Part of a small language model's weights: 10 layers, LayerNorm before each block.
MLP neurons of a small language model. Each row is named by its layer, matrix (gate and up: input weights) and neuron, and shows model dimensions 0-159. Each number is 500 + 50 x the weight over its row's rms, rounded and kept within 0 to 999. Numbers have three digits each. A neuron's up and down rows have the sign that makes its largest values positive.
A block is one neuron, or neurons of one layer that tend to fire together. Before each block is what it responds to, as a language model described it from the Wikipedia text at the highest values.

Responds to: Section heading closers
L6.gate583:549485484527467526469444537539457510516497440571573509320615475497502557511543520451459479575534551524555431455523449482427575584461539585522487514466464499539567603462546461438500482420531397564501565492474411534470524428469556533428518522583524433420530514573521474515471580473542493515450500474353547580455502495396396516515519501514539497553459533517511594481438515472529427422522553548480597556550499517533448526463458497477443419480547488500582484453494469427492517473495561
L6.up583:425434451458506516534548552591493452422581476520392454390476473512473521528527553498446444526436599405464440537482456426429513478524551437453416565430460521479392499507455482470497492608392423545551573508472545471480536439484518474542522574501485474426360447567496467549493365537560506475483502550452522498427517496458486520518540536450457454515539432484587580451514461508460486376572538458443465559577583445525497502608413510535500509415484549581542406487579511481444548554480552

Responds to: Paragraph-ending line breaks
L5.gate35:536490466524469460501449439472480529574460520571597571419522506589460525495499446504554507457569555435498483517447505428542482524485514568557506392458518498466534517522632555471507543500518470525608627529497399512503475507475572415408482516501460477446476470464447532488535542468496437462580477541446556437494491464416494555546457519537529477575555495505516580526506505537474462488457502502505446602501542409574483472577402588543515440424530446591570459499533507410478520488521486
L5.up35:502454542556482503532513481444440520537472485553450486458551423465556568467497537434451515490501495500536401463565489475551539621429534467508623367477552383483521440530503597476451494496573461527494443542497450453513483462538526500499579452519409532481484504533550584589434494537470402393566533415472585470476507455374430451484541390456429510568418507524517554492427434470462492545518422542571514548502524527498614468543426595476539511527447464486584471455502391557518488518557491
L5.gate61:475567530464422467399512409450481475490444463484534630475467488490439582525493462531547543505468475500488491511563607584540491471602580503476502449496563509436448418413522548591506431509565489576539568486453506362495461467506459443454533536587432543520415554407459455423486520567486511564587547463430557488464529465524514446455502550459503553540533470531574559536507485507489486434474469500511419545465433467540531481462481500448497430537498453456460519473462517575398414405456515
L5.up61:503502476420464544425470495533483511499511493466484514544514499484485450486357488531444441505542575543461511415432532505525535479484532535571506429456521490571671523576468544499481548532524432494544488526495496460516640419510575475452467424513444454507501484561459466490482501409364465440475617521395471467443483524383541591464551475514417477548576575503554507539525544489501519610515486418511402529460460519508463510429501490498458537518473494514482447487450554473487462455514387
L5.gate113:494580537486519590456525456456383525568523464458413601537494484541529510516560496439452540517587546397562579497513509492519585512562575466519561531527522481492589447453542487500411482531468494518414450486532498484550580534484529420524505498601490571512446473447513487627475493439434446507494461503493450546526480475478566529527603583508526481463466539510489558504565470479477469391500460515511473475482421505578442471454516337533420411489513536495439538487460497491496462508545560
L5.up113:568439489411465571459488533455501488461420491447560505408517458501617486516447429441449467511565481558485526564535503551513618513527604435533503554492435424460527500496490612508544498505482460563549486441452592458479481425406575415537589483540450526601482504486450473499495524412429484530594503503439521487484580490455475537416536527570504449493521558504541480499502497513540469605504530566457487490519480543565477420510494453443431496394504482458422499520471494523439565497448497
L5.gate160:482428462406530576505545565481454554519430426559587607493522457429522535465485543417514469537557503550517516494582497534511445546537492578464460536482504481470540466553425505443577492430499417559523422397457522425463516518520422465581477469463547442502508567581528404551400530461479543498471502414519517438499499528560490372383542451523525498545422547410532445527498546459425494468524545548504555486442478413405520469594589511469566563505536482539506481461429454444512487451484429
L5.up160:452384538529513527475534522484493471435468489484474479587462570546492477441510540488616498549487477577483514550476530449441509498507461488568501498503510610513493460494599494523513486437538515493470478484485477498463435511558469470501477500443574489405523461491567587483459468463502477525528545413447492478390447512497538460447466521443535559472510440420405455499447425528421444436484469498531508522485479508463516455604520561459560541512460444581541519491407496552426528405535606
L5.gate165:442483474560477550594444522450497489641477608505547423519496556428558547491465496462559465422570600498396480451468523438488435577477448546575545472484532464561470494561607464511603471492448522551486520522529470563429465471511508534473525505448413540507529481549494461439507566521469453403473461434501464466472405465424517536502531383538508454568514442451541459462514580559471569592450636512570508516544489479556555492507386460504526502550478589539492502466543451434463534482509531
L5.up165:522435521513445498565418450530545531515469439543465524485404578539396544420519512445510555500517453527442447481519496441447432479533423500473549472491445505464499551442469605480553486488508491486471467536532520585542490517465476476465408506439590554490500422450533534562411499477474488513566502459566481576547435560367510499541458580494447447456589546525456463489491507595319498447493491549616492574564506444583583522569452506557515401506545502517506573553397533529431508539407506
L5.gate286:549535521481504472470470534411534512488551444499523593430477583449515436437493542505515573507580500661471471523413548511620509562554483517457486547407564499423597402574479571477499488449600546534482481554458520488517526437466464529457531397421578389466456526460453568549405481450409466487485491514544530506588533466436536529499419493519423477577535600505598448476506552529536588471479569522460424463490390434528449415523465508530524498474477495491479486510461435470479440454467473
L5.up286:478544436440526571519608514466533506436511549373461533524519493456502475472487508530535497424524435430549388421525532499509534446495514574477525512521557428505537431518611420690466573448535519540452432387445508525498616498465494489479480434475568439481525536426560479486501478567394611428479418531502490569547504571515425561506421460557502473523498478452462453482555484474481555494425506516511498458525485475504426470523481502608549460453552550517580406524528485487412479546573543
L5.gate290:540501480412520554524590524434503514549529535488585516518482504529504518461509509427593560402524505568490550532508492434430496513540487529517489565446523452444490435526598533507465512456518544512561510447406458502478550535387449544422422418402517477547495507519541531537472535447399462529527390542492468551460434557559559527513470541492455547504501579416485458434484550521498500539441551518536509580433441453565537496543487457548546461438558539455494458558446516551549393541474589
L5.up290:521518467472399511542484532455475517518440432507532568514514574545443490465548427405567491383558528514487503514551476429491543560500490534470473534443463455446609457516552545519490504489492602442511470479536480557499549505455417545424471486493516450569526493549515498518447436486394423510559413548619466434470531639531520550531517507464554485583587511366576498473488497531417493537512511467509473560441475453502524438540468448581537370383548568532393473534452544546513390451466502
L5.gate314:507479368480490548472512555460398490566592452501475644489482520468482531495473560349483508496579528602564520550433488588535502526518557587445508415429453458555550469549569543495529459498553553494453500512473491502515452478569517476502499486514530401508434522449405511533471510478537545409527505467592470448570476521471560509537524461466540438626548582459584518567483520511484452485507476538500502487458479460440489562488386499563591477451419461452508450562468538514450455463457478
L5.up314:511473440506554489602439516428450507501502484527507562524535450437540445567467521471506530522498527520492521566465599513519481552558505525522518481451420526487545583460561582470403516468498460496639521539468521504538494499427555404542542542553503457475370490425468507505514490467630401460617463567553369496567413470518619581482558503385467396562539495483483428557448533463497482444581584578515532476541505483472593575475452581580449506432408482488520433523501437508474566525522482
L5.gate348:554535510477512572502528528498522425503425476552460615498574506517459495457514477502473453509474476523550464507428534482518490556511535585414481353410461482401571403571488509457568494532539422570483388599452537512472494560520509554401515394479453476418480495533406509443491459469476475468522438525513406439456497583461562488477564438497485482572509561513559499466543565572515473520469535476496466589453521483574630440544435505598509443426461505573440597530496565554435471508383443
L5.up348:475512504407467606566504445508498493417464555476490547617528502503463517438476400523569466374504516494481482520461543445492434390465511505465476506523490454451525463489549463468460542490538448537583370445501581498516572540430492545494482422432480514505542480545495479426474540488508479530473380522487408464486422583518515515485593483538553507537440610567480419369576561522489508431504514453508488476438453456518538531514531484502535541492535525551492561488434513508509549514488471
L5.gate358:580563449568524508485461489405468495495469350465415528483543542497471531505472453436504506493503642514460460521479469506508491574536597469485478362392517461405576488487585548417505408510594462523508420482471462459408522464514549487440524451524467460443468439598473571534445398466472454437497540430415543500473450545466462468574534541520491485530528532529585531528513514535536474557505535505605515591539459536529519495551436534568468478456479376520557571595545500469499537504483440
L5.up358:521454492492457565531444523433461576484412475541534482462636424473487545516466460474542531571530528551500444546491525408444490508516534505442528445430553508469526594438568485485429532523572509484561554448462425568497511558457424484491567547513525459483552381505543575500487433403530401446478443382520472440537457411536564471540451504471493457544434503466514472453501543513506469437465487449569491472500438528436487524629478537431549470448511526536505537495448455476588520362548469
L5.gate458:435545439578482534477629505521513501574549500458473560469399573462501584453508493505499487408500484384485574543548427555555485569493455510534473443477489466445552463560622455436504528490506484577587431511439527434488499476505555372552475455510456576493544457492397512488432500482523608515520465503556539436501488509399477504573499459419530404549452507493464507547481470520440574462594490494551451506473549531623527417526470500575451529489491444526450483479421550545434475581486459
L5.up458:465496425497448519491581498488484508517471430484539543555505624467471553511481421466529429493506457497574423512547536549548498500510512607547454417464546446505555528497529446468503515548477516547578543485517458557498576504477461487505507508510528507542525468472455538442513493465479573509458408542482540509469451536503494577635426508546476404462557526351427343558473433500428484527489551443502533586481483469526465470498463549600584506527437490474531597416475497466393452515512435
L5.gate494:530503513467535507541521576432459516603447578471578466432541533532551561406492585454462433460423462455424515475481489524506527457541547476530516509518483403571508505498489557460511475455460524608433550516461528523445484564497558440491588499439344427502396424539605468529508512550506471519501477637503462420478468538452411508545456377557461474534551366503626519535443553480556579560480530535481469441446451498505508590495538461496484536470495517533573505506523483463501535445524564
L5.up494:517503475475488539506446563479544492517501509517610527474541528487539493537451463441483449429497480489557441405450531495406486541492531450465461544517431439479552492498522462515467577428545533486476509503512514597534464626523531507406530506387413480424492532435482542538544461518531472536488480559437575456614465523419497459526513569476417437504508477504567551513475586582479566453544480548534544512474328546497469494510485504515510557480515502534490525521585528502477576520469490
L5.gate495:534508622475540509468497530522473500520430552416476451514484533481464529516452473428543569484474557533458466572451460487500494488654471509487530541541529396467503396515553552426579556517475496565404512605415525474508419460496396409537608484528527510474485456502460506492543493538394481497581453427385473399632508532589462535534520430547509523511433565458556468442569526606525583463494539489443508492451452528515479491524457452422490478477500499505545503508438509487471474415509555
L5.up495:422478410519353599569536469546462421459523536562516494541451550428464542475564451630510575390466415485482441482423540437575485539513397522454449415514447405408597445568461531493495492569475431474462574518503578543501569565445375524494438468475438460483531534532461491456461463474510440425481498483483459471491500429476484397572487456501468435564483496459547494441454481554478619483630546487470408506417498503429595461514518476537428523487544458537521498456461454558503490487453426
L5.gate711:565504533473517595503512469493481468562422511563476496475590457560446584487418444446464440537479429469547520581444474458550503527522505514528494449400551499378594449422592471461433478488449423494535412520475462482557524510495492415431493487484563494499508466494493501475472557419467493477537436432453424509519456503509499499516471498498396420547558536474459479465497520471515541518432544432502519496465517453607494487572460499488610494412458497497480595485396488538434489431395424
L5.up711:535466521492468616476445538556488524479431462492533520532579561410502574506437508466458451426468539539447418486557555461452430523498551455492514536493490408464569458468568468455530516452553443482551454503471585464429524509511505523433483451541470535450492509497544529493470495455515508397549473485460581496519493488500502417452518490433536519536518578509488488448522510551481477373524515555641490498417544511488468491530445501465500483460544512551474603450430441506454526474452440
L5.gate727:541597576412495542538522447460545470569513505509457487563523523534490515363517508426494541462485424465374469487517468510475432477671492473505455454500488495454501560572479482511478492515492532534511476559566492484490542519491499480575501417495522543444537411433497562566422504508593445501489526493479517488486475514461407437482492390524451490554484579530499563405455556546554629440438465564534460493497502455534471477481524519500515567514553537521477469584437438459386490530436423
L5.up727:465535616523555510445455538491559530503417458485532525552529406574497484469452498450436442513600499564438528525491492476438458525452492496569423485422526476389536533479483546583522425471567448500475527558490493547503493677555524506518457460454458447448507502479512457510551481385497561543582445369440469512529501479479550369513497498498451418578481542406497520467579526532553498540467497480506559505561422443535486442593547506463473506381552532504521555455491500510530479468483520
L5.gate816:496541463587523524460643587542490439563513492483482557475411542478520549448496507461459493495391487580500559523424511551531534582471540501480465452402563467399559485508546530372588476480427543624492413488378569472492543482474578425482456422432542490441509501596464505489434454555496461545481501522525455429515532488404546460501488418522549531547511509424537562541551441453550551531510501464493458574476556517508580457478399546507443540490451522477423553558505552470457562539341498
L5.up816:454521601530477564494592544571525406531498522426530440489588514478514469555449421503531440525542501477490522529501476501526483504442528469482425524398541570432495457535430397428547522616519557572461570454434506546508461509408579540436548490519509413510474477515464508520425591624421511536496513475506513509379546495473583502507370482516411561528540507368416420485530488400490390533456524473489600527560475484540543530484452522444550476511453477535494463470432528498559524413471501

Responds to: Section heading closers
L2.gate482:408612524547520587442480554562567414427475438481492506398600479565545485493514578440519501527512438533482520485575588461508480522570425446518480495388587465476455524443513481534530542536502456523564498479556378495512536544468490456535490518509530537473485500556637430655479500470507407509455511460522434511480602432469493475512542467569462500443457514469638452631441553536494538505449504475431465528490483511516573448572489510470506460383481581444455622566463456476510512511534535
L2.up482:572428608474520515555530575484574603525547502604540542482430544551418508471453607548544509500521498459518525609474468464527575565512566455503546539586352502457589485485528484464506489427520522501532514505489504579573520417419507559498457488484445466493577501449505513450536514471365402419460464463473467581489485500509537493577452459495480458483446436496587529522492546519441519480496469562603566512422500570450412505480424584517409481405457487422466534441578466672531489589431540
L2.gate503:431472442496533506537488464530488497439474374609425513414545540436585500467464474465391531497458437571606515447447425568525468515480440480595492489496548454383587564446588546468480531442498590506532483524368516523451481495523513465518584447501497489530485520553571541607376477498489419466519460503498495520496504487520419481564558492404529568513529503454509514587458479560417414568521487520447544512462492537555499535517355544527535532419454487604446444497487514447473588470378522
L2.up503:490443526588408543529527620445532563401503502474578465426549578532469655551556543544389547669506436485590464496503489537482532506460527517522556438375536562489504600483517580429506519521423514526404572457464384493522554467453492507500472596536484558526517405531555601461500527388384447436472481535514437588471488494497509537569471526534460451537483560499509453517504509517514412570443540415424573519478564519570517458578422532568500488458442448517523470471549483539472473408434492
L2.gate528:437450421518468531465435487447416439520496549459566538551532506574488494476543512517510534520526467515538466546536483437398531526478488596468527523459529562526481576520528571471495520508472513521560452450495435436459475547395489488551509488630508452488517595499497470545477526428496503439511476531505478508513515519515513563546408595475473512519532497454511470505520502460556433550459504407506566528535586417483483488496420438548493406375494476537508541478435390529549449469461544
L2.up528:514485453577546571438523505497522467469501475553454471511596582408405424431482595506414469438522501509525535544412514507555487540458542459412576550431555466428570506563511506537559486410422495534533438467433464466467540490537495430525554492517542568495432484448479507433437469518440599529415515556410636517557493524480480479490518578491464501460520656463489586483486472547583488517466427452513443526579605533545498495478521532532456488544530464496570415444554468431543458521432544
L2.gate536:406502577601409473512548548488480494476471431601589498380524531457533580547504508475490563544581483512565545526500428509525508560513441478539458460451475507423535471450473561505527556565463516511497547562526396529451418493531455517520616458466544427471438473468568488595450510494545367442427438423532466454471512551449459475533422507460415489498492469511571459535445432572458436506492506502487526514517451517609544525634378463570563455473421406540479479553504427592429548489507475
L2.up536:487450498517430526568459541477525563422514488532507417510632520474472545551548531476448516490566479556507552504556454523552567546535454503464515469529456515529524466498547522527504440456513481501560525537560358462465470566504444483454565482401461368508561522524528486538409501479539415485400497520443455452520490525409494499547400460476451483565489511555536549591522437540525490473511469469517557538561464593565531509573488513608529489452561468496591420522552438526439498486529494

Responds to: Wiki heading closing marks
L5.gate23:550485505444398551547524496425509422413510527479472507433519411486435522572521557494439570544590495405502462479479487450564519546605471471638426484551473396393573563518531573443456379404501472544488511555529507465490513462589506470527552495597458468516581615451497464510425534516426443511483551462465497542500484499582429574496540507518470454494475556463450602464542540568456536514467386397417513472420488475541524439507547466548464434444534413484546491527469488485598463568495460
L5.up23:527458466481460580506619493544522459473448553500504462507511491436468527524427471442505535489448473426497516577529506460422637584436514530412492473425512473469456509547524517443512566519457552465550465475485490519443509492578512445396491542519475445486496492550502521514470542452496590598570495362493443439520564480417457410478531548551518585525452454525505494393445417445444516499489546418472557597566492561583473489491415521525502581524480451526543546494453444491497513498543504
L5.gate223:529538441569497532572439435460492490481487477515459508411490570539539441533489492499510463480540467457569485506513512555470461562492580476508472529484597548463448488495514492507526513492516529564466457499506576474469487514422459528549456543396497445436527584476538464509528422483524500437532485545488481458502490447561518439504515559516532459508413560553533563469351417553497518368479535588404435493478463480448466467500489417591477488412468549570449546449505541457498449473522510
L5.up223:472461444544467499547587557472522520470494507518529445498438485553515477531469397443555537583630580465535475474483537545545512439493454422461421455491615460473524491454457500497551490593577419466428474375492498487447520557406514586505470550466488465536534468466474452619408530575525378482505498453466441587422498483521606560547531529493537471529460460445491489719550535512488545503570512500451557474439413393524557473517568538427541543434541446501514486465414456461600486538505526
L5.gate249:493604557564525477613479484542483503554451498494505516393721454431583541492548466447503493509470506447587501521408502546481474540559459573498543372457484515451522472504517498559460384512476502543517429534473521504540472502381501460508468569573452507545543471462474523562444424485497385493526476527466503419526558551442560478612486388567465410505480498484535579440504514484445525517507494428553516479492524526519390482461509393488567527578460561494504536461577497409449544516555492
L5.up249:532456492552494459536488516496477574507510482494555543469550474518489583496493474476453377500594531559517434522481603529440442594492519521489524421500618488465484541500479527422566513449477521532390472512459494409541495469441531486537615490555502571441500469472388573501548646518442570486490499516511512397528389538420532527476553495492516489508423461477467481497485471448529531435451412487482396483501460556436516509525468566475455500567472421441546469454538489458492521544488436
L5.gate263:464480469549411505510523442435537408436468461435492505406540470542545517459538512453509407555542449463622459449565483447515440581439517482472499480497592525412522412527456524483477540577571481545510457500451434428453403446484447490440539470464502456537410477531532509506540433526422588534484496513410474597473488473516513505482554477571483510481544537536533559481449464526454540550465587511460548624591549529505542477475463462557585421550452501523549577442531475483435479477549642
L5.up263:528401374560435476575518543508448499424503531498479471433535483427581617474506498538496535486439479551486481551466475376518605545572460482497543489492512482461521516534426538410510500516443453505544448550511505495482511358490495521465592457575498478452571600561493496457516374505395409559452412481505492489519477542410479527536433451442475492604543457462564495461601496487539505524397474478424516529551563570567514523454469508455531444451555491538493434522522454498509460483565502
L5.gate326:462439504455466516507571517490452404538432551467451554432526544503459544511571490463504513384531433530496495624428463490517481499517460524456540470446500502487610504490534556451540508509445537581521400494420524518416418563547531420385565514452581514460429533426528612550451505548447529491455458463513584516467576563452512509413554547371590490546538492398538542439514481411538488440535484529524442622486559534487556489456467551483591510444465511532402481504512386490448542503433530
L5.up326:474419537441543518544486410505425486565549562466469529506559506499480483469592525471608482415513511524454527607450423514500506444485477549475506469596588621545530509488545597469471559540583504565572485458542482505481502533471556457380452537440520589467493552429579544514487488526474468547369495597387554558370447539460499481544505544431518499495457508499481533421574456426519560445459443430519498577542572493527555562430513473529589540518564444476549467517525416494475522468534598
L5.gate333:584544535573490479521490414503499487527476519513576486493422431483376500564535436501439440479580512599491458424526510458457571454484433482497539492473487533516409536549656579538498464523463479471498555483453513445416432516577488604452460531492408555472427424487459545523500465448470526432437474484532513505475486558614544501442557523468567494497498589506430496510562484474552459544432568538519462460465488450490521421465449448578469393504574494544468553511460566475378522451419541
L5.up333:368516453483529458538490480481500352435501447465508488465477494497473445476462441471426457443516478513525535510480507436583432393454551510513535523493460492583478528509450503545511485449454552484509669442475439508636600495511531550505495498574501444510514459520579460537491560531515468551375534543539554539547487583520520527560462564477404536445508601575423493544521487467488536554563564516566559510454514519520390385465578427540474444531460502550532482483546506481501527518519562
L5.gate362:478557502503523438516504510394501419496539405491480451441496588461498529548435412444434605610477457541504526526512551555556460480459455422489532448529568474440558473542512477547531415477512422539586473513402528411527479462466602487477533563579488483509394460510495597446501437520520483556521423547546535484502574504461537545520562462515450546461480498504549581574549472494545456541416522458557425491551478447502472448513413590494459554542462530513500492555626553586495543529387521
L5.up362:557575523492476518520480514554544442499418393582570450486540486525501577599521517444550536497568458448418506541492467522462449429504500419572500553474528563476474465537468567560456496448529513556521463524466455428534512494449536451587507501473485500476468509472535585521524459463511479431433598621492478599547502425465437445479512501502422451439509525562511522576456558518501413428517480545580490529476483448457515436567569601444552425442464523532445334596563615535401539595496504
L5.gate388:474571482526546515519560503454447574494514469497515525471594560486612486454510576454460439463445447560610524538574468575541518450483572536502442491397473450479512462520516455462470483452564369626465577529438492553431451532431506547386548562560457434572404406515548580441522400458385448366460452457600525511462477578451602462569445529442524417495522523499547577518556457513581502555504496541535497500526522543501511507492519408470419449543512481393503529586563509434464489441479516
L5.up388:589529507529535494641497534415443576420523464473617505508515506428472466529430464452447493445400588458483447550465590372567533460391434491467478497510469459453482476480533411488436491536503442482449379458565511537439582490526413506543478476432401491436478482608550531533464535511472445454516519460434511588508432542482480445536462520467461502487550543452501519557539442556549459597501559516600508467555520498558565556585517520503569501523544541480560486522470509518531511431535453
L5.gate396:493504597524522544513472449495414491541506529513419547476543556459555490423448538585557477499502464492520563505436424504517533429493399444568468521542532554533541455508525552385455483478526535500441522455427514542480455511431417466587551529472548374543479429466466550439499501539441488515514591376459507493473538483492507450456506488480493495552574546494504503498505497567465530531440533543505433514535454524481468561473561519579484400628610463461528500490457528536442504537517523
L5.up396:579485495466481509499502490437537466459525498412358505541569510490456469457547530488465470477482510432510423477511398467498436475511492474524523453507489481552483595574521525539397435437525563516427485532558442474584576504481543444404490514466575456567542489546499456552577443460438518510432468443514475492577512522497484523548523410555461430476537522441467482443469513450449542453557448458484508490527538548607505484482508606525485460446562496478479451526559553468480579637392490
L5.gate479:479534450522507600455482449520474490542581546508445545459453464519489562519440527496488490430443557502578609585530524571459553541520433553599554484397521445451519496417499479556494504399491538554535506487464494459540470534422493449479453546517505448500511443471471462445494593451456472494524542533555498562464536518503493531478507450592481466513508544482445478520423479498497436516603464508500556596564498552489588503518419487557550463491423465509495503540441460427519451437521535
L5.up479:441481539484474500625460424475469525438455499527495565390497481551474534527583553493523340557566449485567513521522556447482449541562449503561462478474452480414464480464495527459518585524433457470596458469501489475515511530477574566545491499452485451566447489537494446543487507498587398435490456428498536539514476492536585529517537393470557502426482374473521497444507575499523518523493504486495595541462510467452613424480496498525434451434514523413541543506509512535554564458432530
L5.gate487:439432461510419449547469489502502459585486469512538507467474515570384627457508495471574511575526452458554415547498500427549518580496503535513471479430490502535523554490532511468508567453395413478614533527483491535543552469463447465483634480550576418439428460510458505408500556463448399543472605442506462474509493405498482539560448459520479408549457397543482495569496460501501509512510554507504573597463477492519504422586481532479522506438467510529484592531503495498523505466550525
L5.up487:532451442586490494505561506506458470455483414561453458439494475531428476589490487397488448460493590451538508496555451548508537520546399433452491582479466447385504515456535560507495527560531506510499488439423557377465516487556509475492432493466436520497626525446511619532360419472549514495530464608429490601527578428428485511479495462573419498459462505612516512565460486438484629498548452547440477448410469448551535431518573519517514595494495413570512428580420576430445410574560546
L5.gate674:473431506480535456501483501529465488498523522493520571500518419570504509453483637493439519489552600548558446549469451542574543472605491558551543535445552533574565590583534521492522488548416571609570385493455492533452468406511565390526528465544554504524470496530471492489429548526423392491435491525461528490488449463492574528503579456474522506403578462503517496430614453568525522493471492458529474576469560484520464504470522483467485394455472465510459481395509443538388557545463609
L5.up674:457490465511546468571487580510489485515466559437438459520571493542468536520523494427546539514398457458479504524479573542541485513545534605409493500479510470452603536594513559533453411540455618447488464471513474574452466454445510553535485473554453423555503432438488575550615480509507493469524426649533437497548513489466493552441467464496480448512521430477412588491478415561520478595496583475393546496492550412451575551468504460589503524489550535537587434462587444438473537657521393
L5.gate730:482565427522551491461474474543496517564613432501490540573511501502490475565428492457425478553527463477533410506500408530537609477456533442449476552445550565531565563477559530453529465470401574454547537457433460524491531447494511471493538411444501522375480404515505438517450639523393529456451438530507544509566596499496576454462541422539452445449459431504536607440485503413457471598500502456468506437531516578566467447495501463508413576464517480412557496589487483495508485561566477
L5.up730:484575480609412502502525473492516512451541505426447501536469486489458535576542535508536438552401538497480409578442441493409539491566467496574479450469529510339446512524556553455440522442526526561515528547595577518452482499499496569536422579475446516488495454494450509538466452444645489485516533470569569483488481559518550516503532469536480439410544540436485489455524515576493531439521566507532419548672519511531549496498338508471535589380475517443551503502402556590520559591563615
L5.gate785:470523444516397547508571554505498457400543433478506335545515502514513464529574472430485466508528531470550556447454469530502528479480428524572480499417451588503514481551480532525468553469480496515543553444533507497495533527491369419466425571492477520574416487526452502534470499518477497428500481482502553492537497510412530482481465466392392447435438537466524589582517444473459581493478529418582440510569573500504512516495573518522438493459505483508532564536510562469587510575455569
L5.up785:514453441531489497612455617402542484437411460439519550493520490438599415471433505522377541494521515513442598498452519482530531384451472416468434547468602483409464540444451493562494464510516603460501513520474412594560425497575467581514534473517429495553528515492522504570492470508484500484498474500550568497504554556507550632496494474499443414567478574542437592478452403553554575445545556531502456503517592521536514583434524501576528463516542554557510443559517482531561448526472499
L5.gate796:455522531505491546535466526481471497557448442397529515458481566496493530487479418513514490480454579498486524551512475409469540568585456547587463508561512418472529522517480461575544448458489541546495503519502514572468523508517455502484496462489535498531561534528451481535466434449498519569529494495544423440516485468447545470536461490512537474441440562539473509477540407556362335441500585548654566446477510461469567457525413540533502579451558518433485558522540471388456399439530470
L5.up796:500511456569543448459457536609465498524532520494412545491504547497464525507508534401530441507553410467511538547385370466548459462537421488498487438536504483492492550615515459585492524568508408533449433528557530514550488430413458544503493491466492610494495446524494505535470427493419466489463431563519523507387573479457529497493477537479521429412463516560485532480466464503369551517459526449549567531467640551562447571458482478477597484560437470529488501591495415574479554469462565
L5.gate806:485566521517531522512526509559516428525497439475437561346623480533474482529497539381450510470453540527509486553546442511465589506489426491440658513449540447444577479519507478366473490477437542626526524521533429447501515561511545545474538460559446390411430544464500478515479504550469469532501409478438542503537521519516518468563448512576469456497478430408495536513463453494524489509431552439473502568507448476554532526505481567477454471507485499518520502518491542468578445522480534
L5.up806:512494381444432507540546513497498462435460497498524518468544510514503605508565502508485502505474508394482534484560510487487534433537447524544558463365544487497559503515522465464454553402475505489596514520531489581485464585448499403463408497467504428541421520475558517472506442470468505495573506483605461538537553511425480462477488565458551479485377479547538585503515555543527417485450399511452444511498587512473541464564484537520509502413480484581477470466577444472573548555373504

Responds to: Section heading closers
L2.gate91:438555466595600445660427499397418517379470439648464497410499584473468558495488550532404479577473529490553523481476457439478500509528568579542513452475542475534582543498592568492472530390540525549496530517468547473496495528504490444468576594437510454602437472462486551551507568527418523524494453570578405452487449508522518565467585509443516491490510500518528459484546502507538472493531546546513501565510438478559504439483458409592417509422533612468445479468525518566574385492429513
L2.up91:533425459600465531524495543463518506451528546442570434513477575447524555439516472509548537535497403564416398487447517483542492489541534499475489527483518477465501462504452466487523548476480520511542547511469534470463504518539394542457577482406491460480478586469519543512453509473561502545532475570522448451446454454523475511594473504491468477464426531452481435457474506584483563460583481420585523670538494488519548515533525457456455548487534482518481489426509347433475502510541428
L2.gate153:459538435408585443465534523439555568433480464515407586482532497457513444557535557467373415418436466517622558502474513596633574593526546533455497413503528547456453533529516472536535444451546543510543470544532469487553452402497509473484521442598490538566525520517489491495470464477526338443493471507423479574488442542533502466527602477543574562539466513463570553618417538519446493437506445545549531564418480515493538520490387561512537483544465443442480514463543529523455531564409523
L2.up153:433522521364491517491404561575558503429506497573537501503525407477474538531421454471474449458428522536501482608569538525487492516500512574554464460577582491460505478544389541452549566497499485540508487470543514543505528490456568555503417471517573535456520584512501513493475487427572451441429449502483426503490596487409523556537562565517543517522572480512465398582496547457426514535525499493477617550483488509521561516520417490593519479574575490468528460565517416417613545503519383
L2.gate205:493434465518572473534461528481548597482461521516474513410554561476489490439472525418459492456456478516502489466466470540576472540434516572478489459454540427495480436553545541558618431472520527567406469498450413550508545511497573486489531450614571441512469508442488514573538385535441464495534475558422473555456492498527513421493536419488559541541585518524571509552500481591482562412506490593564491577423473541544583476475490412574537467461503401496522582507508525558494524510494548
L2.up205:477505493537506571547458516563491530422447516463499479482500547590470538524565556396489536468540482532519518467429537455471525600506489441498426486546569423536469552458497525494502471549514473518475344472462461537479502469494574492422478591484612472438486478498439420473478493497567424514497466545460591456487428378531569513502470556363556556528447441512419498527527515574506537457533427518413476592611532548489670455517497404513431494505521382513595513502479460552551506513527461
L2.gate406:501480575430439453620532497498563592518494523476472482393474530513382492492486547530554489534542494550358557531542518458426471552524479492513531491470495484551518520490496505462541593453545538500406502525531562487442492525452540480457562489620638474449500416544595594542391504482596517513532492433556494557536523501486543483555559484414502460494541362463515449491470445552603449527548457540482459525538497547519580478454448467490515468510517515504498510574489386512511517472565492
L2.up406:463495497543483568491477461486479424440563490441463430560498564550499477512602550448519548542424485422542503432493428559452456460585459505469496446528418579480435625516529517583405574532504445474535502481492466492574535433442488554390448474554550510456538445488562534472535447560483432509515425555456460531516563459473445504530519550545596451442532469561536554489554433439542539498486538551487517558495395508480570458551486612529586514486597452516504433575555523462440478489493479

Responds to: Line break ending blocks
L6.gate193:488526556483445551528477478438539487534440525605440557533526562575508628508541405435539431414508479470451549502506532510481508605568560508487464519475581547508451501449571485527624503484492494540529516418396557528458490523370483531501530491429423475548474449591501594486459457555478477479525345375462526459506390512535599484545505476480556455585498520439494552524471529471387453493444467493577428575494447502457578479572390423574539492468508480486492505448424519523451502476486461
L6.up193:514445532688471531476428451554462407540547532499469503478475515464514544497410449509391415406545480491520437463510444479563478437428439454492444445556441582506599471391514519566474511500536462479493466514515460526471550517506537450491472478512475522500584555526510462501556510394552467505625521462468571570470456506433450488524434623566462501510495551595587513490434483588467460426445522387492471409485451501510521575574575494487480395463597543495517559566516484558523565460513446